Weights of a small GPT-style language model, trained from scratch on English Wikipedia.
Training: 554M tokens, 12123 steps.
MLP neurons of a small language model. Each row is named by its layer, matrix (up: input weights; down: output weights) and neuron, and shows model dimensions 656-751. Each number is 128 + 24 x the weight over its row's rms, rounded and kept within 0 to 255. Numbers have three digits each.
After each neuron's rows, "fires after" lists the tokens most often just before its 100 highest values on Wikipedia text that the model never trained on.

L2.up2808:118108144077135155103094146109114086104102145135127170074166154156163140171099147144133128097123130112098135131101155109107119099123133141112141127090145099128128122106131129110163109091122108098111133132155050137128146102156133145133124155088133117087114109153117104128139124137137112112
L2.down2808:140161082105128118097117100089093115172105143123134126072117158156159144144151107160137154125130089126131100120114141116109107095130140108118144105101114115169151177123148127169143117125122183110131123151118142115146127131135111126137122124126180133132090134164118144093165128143152149120
fires after: "1", " the", ","

L2.up2887:146131091116162166081128105132126149110116168124123115107105146106146112169131155113136098155130120130132107124119139099137093102148114098172111114126103143132137107074092156120097140129096170143146104194146104099143132153112091131156115096134093137158118158111115133114137106121138141107
L2.down2887:106141102133104132121130155117145153110099099140167124128178135162076075101151147150157141133113114108089142081119152086105140091109104106082151115137128128150139138161145135115129111129123118095139126149109149153109165160116148119095143102129116119138140140108151119114149125123163132137
fires after: "1", "9", " /", " |", "0"

L2.up598:143114119158111160124156202169148067114086103132108152083172133091112140138122137118113092117113079111150137145121167118128145135130116159140157135144121137142157177152156121127125134108113113093127126154123124100116112124123138155161107102127137119127133102147176139172126152104135126129
L2.down598:167134144095122131084150184129171073129094140110139124124156132151124125145136133117131106123128127142130117112181120110126117143125105163154148165162083127134109123174150106129137086138132142102154118144143078101166157121116127115152128182110117154128159143118136130120088063117145137139
fires after: " the", " village", "The", " Battle"

L2.up1670:147092146082135116106159145132134152098155140162151169146133152131129130174111153110136109079133122125138156133130104147117173106149125089123110158147088109097117127146157105120125169081109137131137143116156126120116137159135102126137108116110094117115155129116136136131111116130147153126
L2.down1670:119095137071172091108087151132145156105157136122120150123125145082125116148159134112116101107135132114135117123096175129116138114180153096166156139137128125102117157152110130166176135145150098156141140135137149134133150113127150105156148106121137115133142094123104093165117140132098118149
fires after: " as", " is", " was", " the", " a"

L2.up703:148104106119083127122107101132120134130152109107115127115091157101149104114129129139183161100130127098135161094136141111121130113168119097137143135152099137135102144134170084137105136099108133127169186094145043080134137104133126115105145124128113110131131075148115169142102113111129133138
L2.down703:127109180159169101092112133167125108105156163131141110144127142127173103106163129145166115119098095165099141147099125133105087111154133122100100115121091116119128132110154157128127146104143151144167214110151106148107141108112129157109124128155138133133160086138129157179108188116099093191
fires after: " United", " the", ".S", " |", " in"

L2.up872:140151145127141119138149119161104116126165134152168107106113147125111126110121128114122105145136084121120113100093113134141132122121131138122087105165102119141150115129139156104096105123102132134210130109108106132112108144101143164108132150134154143124107067149147124117154112081083133112
L2.down872:104161156132123141170127129147109137115090069131137162115147144115138134133117120145104133117150105118114115134115175149093079124095160090090139166084156128117140118135116159142118140193128116103131111122122107101104123146161112120156134113161136103126118131140115160140128146130162111167
fires after: " ", "1", "2"

L2.up114:109111134101136121148163122113094143134133145129138087104138146134057142141101119091117140178105158136147145125085111160111186106130133146115134110122072151147137142131126128117095105100136131114167123150100119115105133132138143141125163119156120161118098122115142125137137146121084084104
L2.down114:113109209121110109149159144114137177139149072105162143111136137129145145099112094139097098085122137138097107119124122144134130068143131137127138135182123111139152069138133139106133122136115133109136121122159149065141115125162074147129141146135173171098123121133095126126161119165148173145
fires after: " |", "|", " of", " Cl", ","

L2.up1667:141104149073100157161152117092140130147141133143099136122129157129140107123134090122136141129142135110112121111097129136108115115145144103145129077161118106157194203106127120123118163118105092132135133131120112136119135121160127107118176105138103123131145145159156157139120138076097115125
L2.down1667:119110150117114111147124178128141135130145124157113113165120140135117118143137134127127080123128105130100110127100147190088113121139148131143159100143139135109133127128140129125138107161103095129130156135135099131175122106111136151166130137141192141140184127114161106109142116160095160148
fires after: " |", "|", ";", "0"

L2.up2695:189144167135122124134146107163135139131152114120147088114146131098127109156091122085144134108140125158141082158157111106117117097091123134143120055135127133142135209120170099124089087149148057129111150149123097137147123108133142166143136102115089125130149127127168152134148135119101135110
L2.down2695:135124133178135144107109136154097092149169124159144120119139141137078148144150119159112068144098123111101063132189091116093123104131143098099125144132140102165125100081124140116124145153127151107096093134133145137159140144147117148126102143155160138156164126140097169156155140149159145139
fires after: "9", "0", ";", "8", " (", "7"

L2.up1889:068131132094103109098096111128146097154125132139157153141133182173131113147119117134154136098139098115089169129123136157129177214151148142130112192125137109163114114154156148128164130106138133114127130126138103131097115119127122115094122132104152119108120137126142144118164146121134141162
L2.down1889:110118139147156112138140089127135107137127137119149173096111169128140121123126129128137118105145132100152104115118074149095152164128181156095140155139121128134118111189132153131120102136141110107148137103116147139125109176157163150115113167111132082120081124075105094073090152178126193119
fires after: " ", " the", "1", "0", "3", " in"

L2.up1269:140110172133152190133119092116156113141133088143163157123122146118129111139108113090121130108147142127106123111104130129178113131136135162131083132159112138129142142117144104132114163149110162135118133134172116110102161132113103176143140115066091078148135173149159133128162136085126153137
L2.down1269:124103125130162148121098093143165164112163145120139097112157128150140093085139108167122081119192107111139117114094133128117125092100124112108097158083112134118108147112096134147140141177102102124147167122129121161111140136106143139135117133111127107109155154103118090113126124125161085115
fires after: "0", "8", "9", " \"", " the", " a"

L2.up888:149114096125103106130146106121106094154098117160154149142121141143107110131165149127137152085149107153116121128113146117111117150116121176116158144156090143151159162121091112128154156072126122128167128169112148176188143124111099101131124088150108133110118134139135177170111143110098105117
L2.down888:102105119102126155149121157146115104112077120116109152111152117115114087126157161156114142141137126158133139172159147135128139107147128112089172133120096126113135167108162161124097103141099080120113151168100077154164126152135141103132115140081129095118144175155080100135163113145078136133
fires after: " |", " ", ";", "–", "7"

L2.up1504:154100166109098142127141153159126116114160151137146160147131139181150122121125112126141144106113126127094140102126185124109105134132113169111111101083152105120126193153112099142193144098114115127152144146101134125166148107149116114155139143101069110150150156130143150097113126127111139105
L2.down1504:127156169101131122137145145100150129148149106122137129131110125148130115145131115154095115095157128109117140146139176127131094096126201149122121095125094113108118153096138137183117103143149142126160123120116150114084161167107118109135153117140127142178124144143115135095173126174145124149
fires after: " ", "1", " in", "0", "2"

L2.up740:192122136086110119122120155147105118169162165165129138103146136151084149151124108108155134106093114137146138119093126114105178124106160139125103105123126093114131166161121149102105166117121095118115118098175116100168161079152122112161145119119111175097100137215111138157148111130121186132
L2.down740:168091143106138140145113159116136142131097150140107116136174119078090136143137138114155123101119126121146133092137194109113119149152169137089098100157124129140115093089104135142128110165147142174129134086133162138183143132117123137090134144122139125092112124134126136121160116156139147150
fires after: "1", "2", "0", "9", "6", "7"

L2.up1764:121088147091119165161191108140122132163120105106109139102129129137125117158085145084109137144144105165139132131156131110118101141117142133134111129117136135115150148140129136125173116099104125106143113136087101137146150166098114115073135125137095147076096131143117131112097140107122160126
L2.down1764:075082136126088163106150113138170165175130108124180123106109170098167100108118139161107164111118107133091151118115120178132094087145156160134128081160145110116085126144138124125115115111143139143104127122140126126115162094146090133105123129139134114124135173091103172116120158067099113126
fires after: "\n", "-", " ", ")\n"

L2.up2656:145146160150118160112158182215129118144118105134123166121119134126078127166144144100147127122168127117144141127112149126148157121097067124100122137182087168137120133144136151137107124104087121094160103138157088120156106119124126094114136127153119120104137075151144148125156132120136145112
L2.down2656:121107160181111149100174141137155135187112162119131131186133146134087167155125140113161116101113148174122153122106126132140128128120106143137139125143093123103150133168109159146110161126086113117172121125124135128115128128104150117158116165096126149135137106117110154100097114152145114138
fires after: ".", ",", " The", " the", ".\n\n", "The"

L2.up2942:149129182153130140136121143146112128142106129136133164155160141148113126105120109122125166123143176128153108088119096112118092102114142127092131138173079118135072164174134157128205166125111141127145136097162155111129118126143131177128162113103136117091103100129104145082147124118096156093
L2.down2942:131073128151163147134155121144147131150118133203139109128147161106113138126136103151137094110106158109124131128117139138132135116124111123103152124080126098110133129115138118145144139144130115134143079127177116137153141165111146080105088112088139123115134123123101147102162133117100123120
fires after: "3", "8", "9", "7", "6"

L2.up2950:108164149131151192107163129121138136126155141119157136147142151131078105180114114106105096137142125128148114137147112104110125116101120135137111149137118160159129113126197149106083138128110175132217091137112066136112134132121091139131129121123159097151126133152145165134178124079154143123
L2.down2950:114161099122145141116121120165147146148107122096147142159153180141105141114101108112144125113146100089154114157113109121106123138123174159123141091117149124081105114143118156134111097148121156135123120134144134160156178113132144141102188110133164069122154134133136091099146156142127091124
fires after: "9", "0", "8", "6", "7"

L2.up646:107159182112120198154174145144126126141128148153129118139135135105114125118126146118104125128134116082115124114115145134094170126124143153161130117113117127123113159138141171076081111115122128099109073142111157128130122121101097088120116136085122106125127126174136145142132138086129171121
L2.down646:121116122149128142133145132117149118179152141137131143148110114158106114133140100112144154080153107126149165120113131124143122130110136106114122148146110132108141117112123135138074133128080098130133115061176109196152093106149146134143119149093112119147136108128133135165094127122152099103
fires after: " the", " The", ".\n", "The", " on"

L2.up2383:147145153131087106156145160134136128150144117169150159130139157147139112104092131096112177112131117153136159158111166132059097159114167153132121173173133143129162142154126149120157118119120117107117143144163107163149156127130122094148141139111158181120119143134144101136170121121112140118
L2.down2383:127180113126089121151154130138170105158111142092172105114091155092133137080078071135126117110096097108122120199128157133103150172130135134109150121080152167141120138129152114132119163136127123163167133087114137099121170102119170136157146117151142122156164141149121138126137102088070132147
fires after: " |\n", ")\n", "\n", ":", " |", " medal"

L2.up340:122152170168130101127129118163122110110102127128160167131071128158146088153146145118145123118108099119146140119121143118121104157120150109118130118176133108109145137116134156132138104126120138108146074090110132155087124100129103144118139144133124121107091098132149119094116161141060122101
L2.down340:118122176111137126124136136115141123115159101159109138072154111151115139163128104125160119148119151130120124114153122155085078137158133150134117082120103139142105085121087148147121132147108196096139093132149165129100169110136148158140164137153124116129162128118116148087135118110121105158
fires after: " ", " Azerbai", " United"

L2.up2308:132130094093096169129131159143148101085119111114076150120134154095150114128142132122126129147131101067157177120154153126122173112115094149162130150140125101114113115166182112119125135104116113130151092090158086101102145107124118144097127106146094134135121085126124202167156125136168120141
L2.down2308:110089153147125141148146137163134126162144135102112135151106136109125150137109107110162079100104130113095167084111100114124133076136131085179147146134112092107109098157136134118080118128105152156153180100178095111109112151089092145147135149120110125114149082134179182137083144107152113152
fires after: " the", " The", "The", ".S"

L2.up2170:134111134103136186110144111101103124148112143130157141176181181143122137146119110139112154094107163072114138153130142111120115110146165107108101119098138134163120117097138152092153104143132098127158141123095111136098130150123076156127133145109111084056101156159145142106139110076074105131
L2.down2170:126113101148137146127112116157124127126110128116169150151142164169108082113112132106119112088159125117116160163126123127106146112111169128163073105131120149089117100119107088122078135165142147120090130110154124108127159177122113099088149105147150079099098112108123109091114135128122126137
fires after: "8", "9", "5", "7", "6"

L2.up1593:156132136088075151132097167164127131136113136115165135102134159106131154135116141059194131132177080139116124139120139149137132131164158137147115153122116106121137153156089146121126166129139122113131114097131140145156168115113097099070125110149149121147097103130113138149144118140175127123
L2.down1593:112133124114119137118098113146180136099147133098116116134139172136167110061117117161148144149146147156137159140100156103103111095171115112107094106131167136154122084184112084147135129145138122119113159134120146146157146097148189099085164134121132105118129177072073075114120116184125132141
fires after: "0", "9", " "

L2.up445:110111140098151144152127115153126111171145131157133083091105136141155136152134112134164155113139154131104116113083138132127160145102132141139082132168130118154152125140096178103123159103132096171145141120085154102161137099129141095098127126141112139131103126106112117137151130121123107160
L2.down445:127125143113127161138107133115145139091114155132110116109147148151138106123178159119119099127168120123100151148143151146099106158137107133142146143154097181167124112112149147133115111142127099125112104186097129122137153095127147150157114122120113128123146149105119120091150126143130131126
fires after: "1", "0", "3", "2", "5", "–"

L2.up2627:151097163140131117146109132163124102147175143143148130115127133139134107171154160139124141106163144170095140054120125110115102129105140144093116149185110170113126125150126116088150134157130107136134105119094151161148139112105150115091092157110105104140112117157164150117107130114102137116
L2.down2627:104116084103147111134118113129134085146129109131161139130151136152147121114125098180104141141105130141118164122099108104078120114140155140089113145076118156136119128127128086151117134132122146064139087131124080166124116170162158134120125160152132111161110103122105154131124157106122131128
fires after: " ", " in", "1", "6"

L2.up3067:158156099104105178108109113138139122102151138134096168127163142128112124147165089141150150090123125090153147058153144114091117158136153113130096093152151145154133127141105146138107132102087086124105155134158163129141146128114075176078103072130094126113116115131133142167165112149118137112
L2.down3067:150151137171172121121137131138092131141147130180106127149109095106129114091085141121126122100094156098151164124161164117073112113147157111139105139153136184102125131119135137114062115142096130089167150114151121137147147124107105155086108129092102085109104109168135144139073184099109152143
fires after: " the", " The", "The"